Weights of a small transformer language model.
Size: width 160, 5 heads of 32 (1 for keys and values), MLP 448 SwiGLU, vocabulary 1094, 7.38M parameters.
Architecture: RMSNorm before each block, rotary positions, tied embeddings.
MLP neurons of a small language model. Each row is named by its layer, matrix (gate and up: input weights; down: output weights) and neuron, and shows model dimensions 0-95. Each number is 500 + 40 x the weight over its row's rms, rounded and kept within 0 to 999. Numbers have three digits each. A neuron's up and down rows have the sign that makes its largest values positive.
After each neuron's rows, "fires in" lists the words (lower case) most often at its 100 highest values on Wikipedia text that the model never trained on. A number after a token or word is its count.

L17.gate420:498469538482437431518567553469531503520542481469457490486523452474494496524500483590431505580466483480557493524550461427497531495511461491515512513471453528443513494523461519471506472503499515410462443511489541477534461466432575494415479459513449501409465512520532534541504434552489488472
L17.up420:445449500474490477485548561469578511526539493443492484461495448457508433580513511573446539481444461472561509517528475464465542470457449521557566510514473488418483516517539544474512480472499463408469473460513534506505506503472558475468511478490486508427445556532540572521530465531500519488
L17.down420:453482479576523450504477553515550427480508556503459478425502495491560459525565454531491549459474541485474495432550563538507510455457473506496526496521445463483396592496532554501597502454536479475501445389540492542473504484542504491497500450529517478469496532482505579587536475533536540532
fires in: "he" 35, "held" 14, "help" 6, "heavy" 5, "head" 4

L4.gate289:460549472507461523488505489527428542458534545534528519490496499528488455487557490466443525486473431523475477430547509486549516470437444543514483506445510551464461511486550505546494534516489535493490558523402470480564449484404493526529501548498503527389481489468525522626552571435576544534
L4.up289:519509487587502520526527473455551485513499466460499442543547490494570522546399483545508511457492482502560511500524524474522442524479471468464480513528475514455542464534521446402532446439480496462487457466468523527401507514559514463452532453515442507489531461552456540489496489483473428486
L4.down289:459512485451495506494488485519502517475542520517491519477413563461532488589490546541501540528504511460523417493444505453532541559541546561551523525532519490502525520483503504543464430505554457471531525525482563448577396577426500476645582481546474443544502485465415472456474482489541549486
fires in: "by" 81, "during" 14

L5.gate363:459445534442553502507478490474507557477509498537449480525491499524480523489518481501493536478477505525583505505539458432445563483454435385550562467467500405502506512477518405558485504494461506507468442507511503407563537579571477530520432501490498537456524477579512524489467497537501460412
L5.up363:510448512541534557573575512492451454564554522562467448479521448479493570542455532492520465432493516412562464524505582510501460441502549514478543519474431563516560527469495426492532537562489446486559481518490498462430544476458505580452494517520419499554505430616506503528459552480500500430
L5.down363:436462486476578469512521484483545594451470514569502481524515468510491464507511513532565522445517463516542476476550516477448549490482511499498550524484462488515553583460536503518480436535416470543536492444465511492476514516471456513522526490468450508456403526529475381533553568468500474451
fires in: "in" 91

L6.gate145:520464517510494564426453487491436540452495525508580499556411557581490536530503446516503553531494519499505500402547475488523510463431506429558441459463505469578484503427473536581496533503518470452526435511528504516517482470513454496551455509482522545544463548532531528487457428575548488506
L6.up145:426486456466518461507528493459449485482597544503479472531504453500524510543488525438564559471532518509436486508517440518430550481481547526477435522529529549514520483502499569521521423492523491427419551465493486499504496475482555497551480512473546416454439518555511579491457555555461555533
L6.down145:443549510513522591459500579540454495541471492533516469482469546508497563549478416481434549537560460496379528545540471434492463549483517473496486466505555565447473438500476578531524474483520469499540469495547533480542544497546475507514476474555453637447485529451474519452478496531520508485
fires in: "following" 25, "second" 10, "followed" 9, "london" 7, "first" 5, "diamond" 4

L5.gate369:531489520470516429501475506569454526450500544527519441512541497526489463543473495532464512464486503480497548486470460434507544470528459543503483496509489540557519455514503454506480473488503477505563500499443467522366483457413514524509449483506390526495467527495492497487465514502509480451
L5.up369:472542480553477519506499464500518506450525550502519411509457523514488444473497526448418502464529502500495525509484478474450490504489537538518503469451508650507582502508543460535520513522517520503508518494446527459499591467443595460514539483513436543476449413491480528548501546522536508507
L5.down369:479518433521510513450490521461542566523517483448555489468504509544548516487490581423501512411479465497516499525472426535517439508493508478489498467464421515589457493440511532503502504532543490466530511537504467536475523484514546468428582517498420545498495418487447479565548525537520429519
fires in: "while" 34, "but" 27, "before" 12, "after" 10, "oliver" 5, "when" 4

L3.gate314:496462551475532521487464491460492482561584565465477435450521443555436523488463463525455492540516483478570473505490501485521541483468470497521524460502581586496545457480511512478560542488498476482514468438476534556434427546485468542497462473494481458439556507460409516481472425547511556496
L3.up314:530504531497493433504470496445480484495534512467493509483518492499518423471463426570500435519567535479477458465512455496511535493592481491485498491460535496508552568409463527431489511495492475470492476492493492466445505548492499538391468467522499449483634444453480505551433426522468527488
L3.down314:487427527511475425522454565519460553472539491412565457530485462528554542482506426515552464483492517527511440439571439605515512493551444487481513494515502522477563468465551531512495433554513553509450556464508454540441490537571498485468488489542575487519557490487501486561446421536443529543
fires in: "had" 40, "there" 21, "daughter" 7

L11.gate378:540467552531505485488455471478494457446517428474446426495554528554531472471515493525546491471472474455549566545531489494542457475523498505516552490484529586551487511517510457545454465521472488492463468515596457562390520530431443475490508499494463528511459470481551530540548460511511428525
L11.up378:505508458532426541570482524523459498474545558544506482451460540420444493552555484475424546556463454471481457519519471498483514469517520547506504498369461541569462520513540479481492496482513549483518488485504537556453432520450472555502530451472567586467455540462473508460526452518531474466
L11.down378:510529429474463542507521503512439600480488506494528463463479500528436463509546538516475520501514428430513471455490433554423443539463505480467501478451494508503474477509569508503443511497409506496514493451470466584504422574533489457523563500523475547530441486559495465515477552520524534489
fires in: "but" 34, "while" 29, "when" 14, "before" 6, "began" 5

L4.gate367:496539510518460515578516515516451486529530505469477398457524533445537462510490463529509417460494461452471577515558434506495492554559495484433462477506549504547535526590543490541478497469492502485540475482538519497402516452518527470450494491475433522468560441518480526403517472539465506509
L4.up367:445511528517473485558491503504461550485537511515536440425464467483474501476542486494422505576568466529487484396451501516607491423473496496504455513535521483498584496539596542533477485552475501430534506510499508487440536488516444451502516529502444572526510490465459527563433507501467523491
L4.down367:495502510572453476504478548472485580469557501466503467496473517506555529542525413464438476434556527411511522468476443577486485539519454519553447435497486506531442587524564482534519523506388522524478463510511512508418439473468516506480541530445475513506504462446456546446445496575530515444
fires in: "but" 47, "though" 5, "previously" 5, "while" 4

L17.gate266:501481525433486482508471469518511510466437513478490447446533432488491575455493488470522415491462461530464489548422405460433494520406475538501539518467566509548519478561458436514472477487440519502475489542541484495476450523524473553563548537528405533530434485458523557512512528562434556515
L17.up266:523488483464459490539516458520465477556416526425576474529438449505533501460473504530460439490468479567481470559465478460444528514401559522475532493481489506574517468541491513512462495512521511469471500473528540515493466482549485522584506524608456536462455494541487526561489532485472519500
L17.down266:476508460415510509533482498522477488513487548441506449499473489458446461476559500512493409497521477534503488538483508534520616473463530487563533473449459510483471519616464480556521478485481454493508496445546525530511498532562465493489546573453383547515479470441545546561443523490485459532
fires in: "song" 15, "long" 13, "among" 12, "along" 9, "songs" 7, "strong" 5

L9.gate61:481543620450547506540517499465464460529442520452511532503486508484516543525538370389475448484458501472531496510479531517493527508451456505514561554522508468537517473530510439477533497516507493498455489526448457486433479504502530503489519411417487513562567468510443613471515460453508503470
L9.up61:495491466469515482479542459531421509465518519465517551421504469413463509434488506479479440516551521530562549494527509545571532438524556462519544558504469501481492512496464521496504505537563485445534477586501527487453452484549451594562560560500472481515507515473546553531465476545556472469
L9.down61:519540574534445527566511458491488527510520514481514465493525501537528442539496420505531426512485525543528464488454548518503506415515535431553521504508440519580538519492517459453482516510482468441573586495582482479511442476487545547431534526468489474503562508457508560507496484443518468545
fires in: "album" 35, "song" 15, "other" 15, "songs" 7, "leory" 5, "albums" 4

L5.gate138:546502529499509447575462513491503500502497474426481503429453466491484541511445451501533461597503537503529487442491468514545506547452457455502557525491519526538514512483489548507446478450500493494498492508456475476472440547451475562476517491551589420479617488482486495548453491601496545554
L5.up138:530459580527436484513457511537393515447551601446504473471506487553491517452534513530497470485509499463584418411564447487488498518588471479513490503517526540480521456422518527510563481523528416458485423506509518508494432577511480507501514520511490438448517467488475548541416439499518504484
L5.down138:531464495487492409500458552549459455475496540461563537491448526596525544510473447428525513469519502495562387454568481550479521497543454521512530549552542493448537480436524557488459463530536529571539500427496519577475466535513524477480487492502526477488501520457441490582447456552457523475
fires in: "had" 50, "daughter" 7

L12.gate58:517542530414474506511468422477471444539476499385549523542473490547444500450496439545473518550497449506440446469495519486469511526515498463521515542474556518499454482469523524532459517484452569543521442522475488524506497450489498582554550540480402520493513499437486379473549529503447520468
L12.up58:491506478463520500507467461538485488540413533464491565480555544564417546448474452530433502522458496535473560577497492461479439588542422469499548475424490536509519504438474575489518510495449562510517484546426518537516486468516516503421577512504522461491519513490574530509441557589457538507
L12.down58:502476544518506466360551444448468509485462548526512504441512559515499543517440483584417549501530500489474572532483508424559511467515504385525522494529542541560517425526475585496460522532504492429534469442537498528541505474589432493489519495515526513476501587514496591502472544453483537509
fires in: "is" 52, "was" 24, "a" 8, "in" 8

L10.gate353:568462458509493503486534437545507507499514551514514458469552549498380456507489469449520521581436454492481514486528455518558532484491413568482492496406575499490451511467524445567519519541449541491516411457485528494512473523464495473414443533505509536491529476444509459542559510447511543597
L10.up353:577529536477540468460485414491484489505542492465527436575583536513508468473462454493519513461463487465521517506508452473531517543616561540512497472506543484492492429499555490528518536596507488512501515452417438605512576506560484441462412526502469547449439384513524519508545532445454512478
L10.down353:496538526452572507521519414486541601449502526520482476489475510512474502467472441494609576529513478448463461558528489486522555423510459462521485451467550460442503529512577463546499530484499496475544429490433510439526480509503509477483465455534485566446482520534491547548528529458518584505
fires in: "at" 98

L17.gate168:530520570500485417487580436545444542499500419494545472517533563475493538473490498527472558525418536460520490487450468505533519477476486562550503465551507489544497528518410562523483434521503462456534465486527503521527508532513519573526467554459458490500488509461538472510480388508541476466
L17.up168:488469552485450545477511568479485484551476571439477516562493509493533443573455413533513484500410444466538589553483551490463494447455479512458529529498486477495520548531498551482454526507431529466508502442537492473518483421550531472445456457491589520493585512523511496454499469505511550540
L17.down168:526478503509525479588509445459519544480479441496469451504502522467485549461547581524476595477561564534445475459471481557459581547522430492589488504553567520456549515496470470489499514423608494503545464440467567529444465556501480442556508544509453517466515505488499450493484530498491455474
fires in: "he" 40, "she" 17, "was" 7

L14.gate348:455550465439429523495578523514545488475482558481527460468478484485508526484514459512562500484522443552458486507511543425499452519493409447433545544494436510485492414449463409449561526521465474490500493539522451491487469534567496550452456443476507497383568523472519508474529531486484466455
L14.up348:473511500453500499497492516480525463532546533546404517463500414495488409515484523580495471444462576498442466533523494488515477463449504531437440509523456476446566508505529473469573514498512467492553535557511493531486524500470500516452513555565475502500527639533615486524486521464501498462
L14.down348:454484459450547517502525526507440484460541514493570434494494490555497468482559471456478509432421447486470536440444517510515505433536515475516556518551432501538463571473515516511548527514504469534451521492472534438470499429463557545462541449512507487478483558463558501423567473447426501487
fires in: "in" 65, "of" 15

L5.gate407:489493426445548505468462497586491493511493455442579534550533535502499517566489431560467478541485426475509543481561513509512545542483493441400535531518540558508442552493448492502457481514527503525505498535453507527550506499536411533464475627509522451529504519544484445468559459465536522533
L5.up407:601543509503582481465560459561537543535499531480512528442509481485528509493559471492433517566463505444584524537519525552552484538574436515528539470465502564473559470532448520511497505468555505454533457553476525493497439588477489516509483503444470529489518500489566486493448543464561570425
L5.down407:518526450494545502467470537486464463524478519523447488436444480584495452509531460534511522482510534525512537518515490442490517435531523525511520468431486496482410414495532544513548495566504527518492403547461504498485546517481464505556499467459550409462536487479494475511444475371530554470
fires in: "was" 85, "is" 15

L4.gate129:442550517409485541440491548543437483511486517540504506451491464521513426505479480572490434526512502454513449467484448453458458518503434429455469498513505472503528416537527476525520553461547508456525511508485480483506533498448511551457434485525435532516513456532583450544492491438461492472
L4.up129:482506460564527515478544548536480515426506496501514416463413543452526440495415513528508460403538506465535478468566522481412482460472519546484535517553481455479521520461570475608472531556502448479515499504469492455539527546544524538517482513528509523500490544538576468557479574484481422505
L4.down129:490489504505547484525551510503537613456505481532516461495494476486537516496467532459535516456514448508470460531497594569466510482476568487520538504495482467523614603460591490514481520514494414541546491437503496475521499555556496487508572511441530554491443526468484449516515578525484458499
fires in: "in" 75

L4.gate94:488511520492567515447537449557464547530499519420517493509540549446538410480523481506525504573449402459502506538502495525524489538429459504465538517521486519463515402569480490500476467530573438523530446502514564553503494473462439461423468560525500563480482449435523550511415478523509506557
L4.up94:559446565474522529479518517432479529543472493475517515405492459555458514444475462521539482531499510542508546408491465490480470519435511463483499477506530440477514505520508462552523533439525474485496511544472563529396438525566507488512495463435440498461473541468518488486494511469501474507
L4.down94:505418535453463431478537472530489465557488542541434550525484474459540555500495443497524557534495493550559579425499412460502481530510510496535507548446553485505534513491492504518452531475488485518492554482500525574458490573576507545513519497449448480458504580502556601449477487515505492475
fires in: "this" 45, "it" 17, "among" 11

L20.gate137:537514445542507499518515475425507518547525460517482446533572459519533440456551420515482474499405421548510501511500494506548540498477462482483472519430526491473578463522538483497452536531503587499487534487488534412495576457452501496426487500539556523446492421501476475489530504488461523520
L20.up137:536504487552581512437582503529558469460467456511508444458554444531529522437518501517506573469567511503493391474517495458521475462484506469513523454516487485418539561488474440488476529539492505413541523480513568532469449483553475503524473517495501441482564453510464529531475474598481553471
L20.down137:429493547528499475501512491466478496550480452522447468511519482521426527498417577517522517481535490482512442529512465555508471517508470474562489578514570449472599445460598471502493425504522453568497512405479483534470388480503517500443454455496413485413495531449491458477543471508484511449
fires in: "started" 14, "down" 12, "start" 10, "short" 9, "still" 9, "show" 8

L5.gate121:490531492565557462429487453501463511528554444477509440509557557442495472454471557528552517480424458505544534492535452550491535497479508559482503470474471506562504437479540433585509479483509578493511485486516527445476430533418406500470449522503447538473498517512514501444430497477481487467
L5.up121:499519538541487457499490424444578460505438513517554436479537491470482423437407490541467508454445416474458431541532426465482489511511526563483453577491402488504453505461517492515451478539502506513474497472462437504453536495498463500506523463571420490544480474471520501524486497498504527476
L5.down121:535519569508482476530472462449644516489480501469629463499542494509476490426476467498532538452455506502514509536536496545516512519505439574517520576469475503476496550488531471508408496518514530485481510491504472506516538491517459449439553504549439513566508509506579485494515530421491539488
fires in: "during" 40, "after" 26, "at" 13, "atlas" 5, "atlantic" 4

L9.gate16:519533526506488514433483486477477462518537404500533512513531507535491545485537463550499409548586412510554474444531459490454516437412487440434583478442486433488519494519493534550487547516515441574558498495556495487573473477446438564490433557521460551474496494534447477514530541559448502457
L9.up16:532471497551473517466533506510470512507502543514489503393506546520515522436525559505476496517453506415554494443463469517475506484467462433510504460459487488501607471453478506450496560519503454452571435522422492524543495471438456506472387475498537440503549493571468505492430470446560551434
L9.down16:584498517535546517479525478553459482500440501478545465448424543539424492489483486574481540475477506501517474504525496415528592455473517509470486516491551495439550452514503499507437497509456514501565426511565538466513444523470407599555461501543471477490444518460504540499428484448500526455
fires in: "also" 26, "have" 26, "has" 24, "time" 10, "had" 6

L2.gate121:489540508543495487525449425439451494544550533478540505491494548561486483493463517551524575512446477529517441523480476524560543526465499494450493505402573551559519536437496486517465537505498485450499527468441408552388474446483534525466491446510534457441521466529493458523558526572484528463
L2.up121:612507567491585513481499449468419534490531561460509501540538509467503505516454490444490521510514461460498484457457474508448507501595534529462443524494510437536509549528526548486552467509527470528548417541508545508505520544496540475455478460525471437564492440406509544487453486479533615515
L2.down121:549415482466574455557525471492435563491450428505510517558538516555499471546534442458516481475551489481443447474380508542476457528484580481510510502518482490499602474437487491507413558513507458515494448489521419482506431529506458547509527528474457510479538485432432397525519439534482520560
fires in: "had" 49, "against" 18, "received" 11, "lived" 5

L11.gate249:533531545459481469542468453462420521540505516455514541478513552542511464487473513507434485483518507468524519580424540478490472556475489533481552509604540438525565468525463490470474504453554513500559454485475486553439438493542519497502475530580427546559511418511487558486460519500505498492
L11.up249:489453411417461491504509458518476495456451479538440535455491467439452556491473467390545430509539521508511532487527447532486539488468568443477535510437511488479498432537454488470513460523510484448497498471517474462474481564504391541516475599524482498563520511449557552495506505535502474479
L11.down249:489569555456489538512541458493451439578484476484508520453521450490467506464508477570531546456503476569511521536431530436513491455472533460530533522480548512523490559465454478520446495484482489550534466565503607490554498439538460501523522532487486514510519467468574540511516513522466561499
fires in: "song" 16, "among" 11, "songs" 8, "strong" 7, "along" 7, "this" 6

L5.gate408:448507485459474490525474498495495506547437492441468522471543532509524536548487511564457520512443425486500555461516474523447455520464428464531524543507540577455510472531450517551470481453541534462474475566442475558504521507532515503499450535495528443451572519495551450449471574495503548516
L5.up408:484500512468431473553490549521498530527471505475432568513557518580501495568450467556530474527497509527542526475508460492463460553506444452537523589535595506434510484530468483515471525491589580481478452563514509547494562469542561539533445542528494510430509500530546471492419477534488559472
L5.down408:448521517573507488492490533566528586436426503510461507472491490547456538531517482536539574478484503509486555459541553540475510524511438419487542535468518555493556510539450489495523566484545570473514386549545485582543562506520512517486504482505488498452491502488465513448430500515499527492
fires in: "was" 100

L6.gate229:532514536512553518538554544580500527480533499542509470523520452495475485468533516528552474429493463455491504446549457508541509577501509494461583457455515535472449543514487511543490485451456507439511501535464597451478478451505479478519488501458556515476447507485568482432553464456569502504
L6.up229:424438547526594498502530460453556497483483461463434458568497469473500473490418513562542531538532498535496461526477422483508462461594474486482436533560532440523429514471439504450552548541490552514454497525517525519478499505495524518463502485508507477537600428544488537484470449508529432491
L6.down229:425452497437529524502531512500485516441525471563535454533548442530456426546437473491522549436494436485471510541523511527491487536517549521507537554459523484516580585521461494483510424576481436474473427448498546560543457555548457503463470480512496417581550436524444458557466520529540480468
fires in: "during" 17, "republican" 16, "history" 9, "published" 8, "member" 5, "by" 5

L3.gate43:440497482434496573477488474489485597557503485534496531467478458537481482459479448433492537487468463489583493428406522476497532450500451451431533442507485420507440522538527460522543524536438517431453549590514474512494525493519536546512445472452529504564484502533470431493476475522497482495
L3.up43:515505439467454559520525529536507489511557459510391451451525465509615475493433426514533444502487481443543510550567505531473525474520507430496519447580521536433530445484532421447518532468508522477518458502437571491539477496505532527409493544505466508463507512538504512459468539533400466452
L3.down43:495477460480574479495471469558533628448508470505513492501495476546526466515506454550537500503512472471523494497499484495492507456486526420467562494485542517505538569454590508511486519509470459554508508434467470468548495511466509516467516489450463491478490506489530556534513585555481484481
fires in: "s" 93, "in" 5

L8.gate366:459492453454514477530535515455525551441512492511487439515561501518538473466496348525477565459455441536545430509474512492453526480498432433472470548519457483527514504515528499557484527551476481466502512505484468503543512446475500569539492495509431570482510432530526506565409536539413474466
L8.up366:465433453443484546491456514484471526535571632506421477484497495498461498513439513553490450543497500468462524519505453416466464446500532496463574507475509502489464472490515437482505474489436413430600435523482545468519453449496506499465530447464485481533464595488551511564498545450546420508
L8.down366:420482498491582494489516465514520648460514507537526507530522473525516481482479502500535503470484465510496497501526531504488514460515511442467558531443466501498594567506561514499430508510423430521523469436486524502525448522496480539475520481451531551444425557495526529530545588505494455491
fires in: "in" 83

L15.gate390:504505531505492558422501463518523558475470497458554498490517552485391480453492500469552484494520521446511562534507482479521517511506476526492526499531466448506599529467548456486497557550521560480544473561496508503503492506500509550428429500478430521528515572534490504482542494513543501494
L15.up390:512571520459504495547476468464488511508464472459485447469584517527577492504430419504514548496493484519554490496477528461469514552499506510522511551457544481478454554448525482566495488462447493486449511469440508513508518422426519520576499426520621536431409480511482466503566492512534550484
L15.down390:527499517508519440433435450532522495480460472509486485460502534506371516521440515496572518541462467431521572515532538490420515522507446490549487495518444491502416494476475440459405530543504519397502433439476490489477454507525506478435476500499458529491444523520487468460524503476558541558
fires in: "at" 90, "in" 4

L4.gate433:452512416392524584482482488437442491548505563541444425511479417527491540529447466478508455495498443450544487487494500442459465455436479433467524500515487503488522452481534410542544565484491456520512450492496514467493526472441530583458483519477441486533452506440495434499497535531479428485
L4.up433:463524465456512523470476512442495514448486500511469418459460537438524485507449453470530433488456476457545466450472528430461504490449486414466543462513455466448531503456537480531537504517481496461555488513486466456550569476493529488430450501470445542564527497456499546531379525535492435489
L4.down433:430453484472588466485521492520509652450516517521526497531538478513519473477495479520564527478489449524532500506507527539461497516491506424476537519450480475524576548455582498515444481523436431543552492442500497464508494529557466533494519488437486554431446515483503483543493589503466459477
fires in: "in" 82

L11.gate159:479505503438533521498459514483488504529525428467426435473493488489512491506542500438484518543529439515563470475536447553512527498546500512466461496452531560510533562489520502484557566539467553551417541489560477511413549489458480550498459485484454542455510441442530465482483455516477484536
L11.up159:467508487557490474523542534434441492476534551495490473512460464435539492540521484523535522477555529505485507531507446459538491561551464531483437497578567526553485469545565454564504509487486551460493527461555443517514485448475453418433459528494479541456534481519454540452415478473547564474
L11.down159:505452520518429523482560527387475601453535475544506507489485526512508501511529466503440496388539506410534579474525505605522478534518490544445455485501501476564549515563502511548466464468428516524533491524520495580452454517463505482460532521468470486482499527494463536463499451581521555491
fires in: "but" 47, "however" 15, "though" 5, "bought" 5

L4.gate400:483587461519453483516563482574480503485518469513496548510501527543497501425500469551454547499462583494532572532503530503514483475529462493516495456451582468509503453467483496490499513474535580428516438558496454435417525490518517541504437502443524494529551503506538506476472454476579511510
L4.up400:490559508517490477472536446579498504408509514505539557542491502547513491491516488513464511420494527436578581495480574489525529401471484519524487484494540483544462430430408491484483579481510489459474483520456431450508509554541479496479472528412503511558563501562510490421502496486578551519
L4.down400:450522385582482472532517518497532544507438493505508565490468534480486499521464533543470500426468525544461584479485448601447502487547444528555504519460493491507477491494465543538492514439546506450452499553526506552520488449467518535493407520441517513470535471471507537442498474519497551547
fires in: "was" 81, "is" 12, "became" 4

L8.gate152:518535548459474459438493398491477453600548505476525484430480421446483545536517499524409428507449504469503516557493464452467556535475519487542552469525496504534537464457428503519483550484551520428474499490555488495508419526441495487540513491522464538511456547504502480523439445500504590440
L8.up152:600504458442515498471512490456509418506516457494519549465508478533492484465482427529481490574524497542582451509494520495513486514466484541462548521516554528473487466539468495519516440553515462472455471485505545537360530558534499515541559588468434533543574495508469491562513559553516456503
L8.down152:530548560410532509560517436483447534513543432483449490433437466460463507447522450502503409537507430462482504485500492495507559426477559437539453519535520539510542552586550476519444517456488524448448561474529532482519471531403500491526526552509429467471537474467501414503504530539534511441
fires in: "song" 16, "long" 14, "among" 10, "along" 9, "songs" 8, "strong" 8

L6.gate376:555461535538543446471473570501469495477491528526484559539530572505469494491437413510530515544491500470509511504479548478481541507477451457556491456525458535528528423473509418466525524448489558568467510453495554511492488510499508521466428476470441530546469515583506521503489504503477533481
L6.up376:491533436493503425495466483539513487471530542515512517513512490441545460497461452478526496545495506479501538486494465485491510510462520494544505566576439499545515416563528520477546519528569439585511460468541496560515605526496502497478460510476488525451477413519551480494538518481491546472
L6.down376:505523487558511418437479515482488447483550510538459547526460498494509515462498424550437578516514510410483525437524503526518561547486492469546538582519446493465465519534499461477507512510511487502495421422552414473482506558573453486519493499487466495518468449513544544507517536562423514443
fires in: "time" 32, "end" 19, "following" 10, "followed" 5, "ended" 4

L4.gate239:501467448472420521441442439554485450506454481529535498438566540528520491492560463548577538505464469526533487501472497431545537535519545448422534445448471428435562468484493445409476478458515505512483496457483520441476476422493440489460545480468480629519507418495526500525528492500521490534
L4.up239:529438513486499528491415451530555459452477503514514527458532490508499521439505511548550528535476527526585422494483538457491546478507526509441482461452483459455540523453455520497482460515511524503525511461577529439442516442461412511524575546430529532480535463522538490495560439565452498511
L4.down239:512487497516540526453444499573548478521454430496564450505490539522553529493480506559508546466514540486483467452495554503484563485509530482468528488454472486480516498497470490450398456509561514529462517482581551458480520528513408457498488533479581536450550492472499445468497449489445512444
fires in: "department" 17, "started" 14, "start" 9, "starting" 7, "cart" 4

L6.gate130:482484493507497541422477500518460491519479462511508577562486490448487586505448427542501426499482476477488504478567465469519567503456469450499458545584551494492447534576501514556511469447489496564532476465509499502447542471466520535546433562507474533525444504556455566534436483509477538605
L6.up130:401419450540441491510487453530481488556585544550521529567523462494477420512502491482482464510489491487506499482546528468509540544516527500515479500466544478463480440524481527381507459531561473425510447544461433471542550549528484432483500515470483497457500440511569516475447475482371530458
L6.down130:504471497477462443520419486535496483560571518531537579541476530500514498479495455424448493481451540489485491476528493414433557583519457522511435486509508514494451500538515508458485419543533528482511516495523465517543505475558481474544473523519510590528511425445443498493515570474445555453
fires in: "following" 21, "followed" 9, "town" 7, "returned" 6, "end" 6, "brought" 5

L4.gate435:466475505496498519472469395541499476541569474480501447417489500436497482463492444537521526528497476529480547434492466486547544537573465493486486509562568562462547458528589535534495437434483624472463521425470463563429529464514597502463494510534531556478528475545511493460427543493520548528
L4.up435:532452495518517508572469464496455530522561482470537470570488458512541453523457519491475449446455503466428463525493443454507537490515551566502432494525510516551501448477523489468460467468489430573568544517461472490524481570474461491517482464472487501489460397446486491417466441490446447531
L4.down435:514468491485516466567534517507497415489534422534492511533486414452545470505466497509494532456531503490492458496457501568502513497516524626504475445521504484579546466501541449443497498562528429607491499516502485437491483567413446506501561556504494514473517417449513537472468456475515448502
fires in: "there" 21, "early" 18, "earned" 6, "earlier" 4, "whilst" 4

L5.gate414:479490522497544508530538453490516482436514471467520456572521492455509507518542505529478494446405533521552497571494534439518500556491438476535526555481512539435495512494546437515477448487484549370531466546458510545486462557452525492491513463536431471538517498491477458562540461511521528521
L5.up414:453572488415518499561582504524538483491494529453567451491448518465515507505566489499498475572493556499475462527504475506522540494510504517582476554497479519491451503514581510540514433496467457468502520505447542539519465493436575474506527495490514491598526479473473443543591473470505544545
L5.down414:471573487475464518498480560581532522434467471519508488506438530432551502472519457522456526503477484489503519509533522516513482438522554452549534517535476511446497527514542473485429529472449486495444446459440485520530457548515545457480517497473524476525538480529497541540492440497518469504
fires in: "date" 25, "late" 13, "state" 13, "candidate" 7, "create" 4

L3.gate312:487453515516510470477500464476466603465573501463515472543490448521536485442478446493433532552494547529475531505471462511541553500449487443505487519534498509618551455455454486423513477457550526557477512517491462436434515509471569479457435523470585460473407533541525552449456465533526544518
L3.up312:488493454520440493495472447501392499497488533541519429546525435478482486473470478524494544548506534492437415469504495406528482520478533515580443598494453494530451495549504512402513489542481505563507511449585484498535543512483538415523464509472443459526475435543540413498504472525443460509
L3.down312:493510466551514474486449497552435478496503536619532482550441421451506470498431528451555543490525481496493490466427521527529470523447479520484466614513414560530473553537505481436435460508499504489490486458528421516503519484498484488509474568441466519484474443556466528465446462526404533498
fires in: "following" 30, "end" 19, "followed" 9, "federal" 5, "ended" 4

L2.gate187:496447488481433473481540439495505527513584516480489456495505416508507510500443477538526508520478500476522520440472465450510560498422506473499509437548541449526566432525461505527534466459537583490552442459486497486451449515491486531460499512453530552457485486534456523416524405478515482515
L2.up187:467435507566508437521529459484503478492535493510484443495561406553506514544438485505556561487442447422471499441531534477571481525519506476488466462514521516528520468432483531471487513459547547508544500453472474530459524545460532480412535464432487479475540430465522498515567426444504488525
L2.down187:430469539588516485486535479522500450422568394459535469508495406455555507571456547548485506506532489457495509444519511476541529538506486560488485483545543535484436544489534482526547487504529531481486469450485463540495572477487524477439518454512463504480600459459509459532440511475490520488
fires in: "years" 27, "early" 18, "following" 12, "earned" 6, "followed" 6, "earlier" 4

L15.gate63:510477493499511497484489433466537526455486516459513520463502554463473452451582496566507448456446503523506504521525496557471578444452446432471507523424574504532524488563489553408480519523449531463451447469432527452482497591502449549407491549534481474474500524482502554487494408511530489522
L15.up63:476438528490438506487505522531533472404436472509504529472424459497494472547425483541454566513507532491526457470526458471437439477495458499588564496507495466483478529395516491595529598491499470447515461549601501554455494509450472528544474521470471441510463530472549488507499474566467492541
L15.down63:463455551495503459504498509516531478455447436517517568510462476497489537533530437513426481546438477502465523458515491500480472498535416474509461481504553418503584484483508485591492568520514555460499492486516486585514389517418499547526520458478546506449445521446486517514518466531468479529
fires in: "had" 37, "has" 30, "have" 18, "he" 6, "they" 4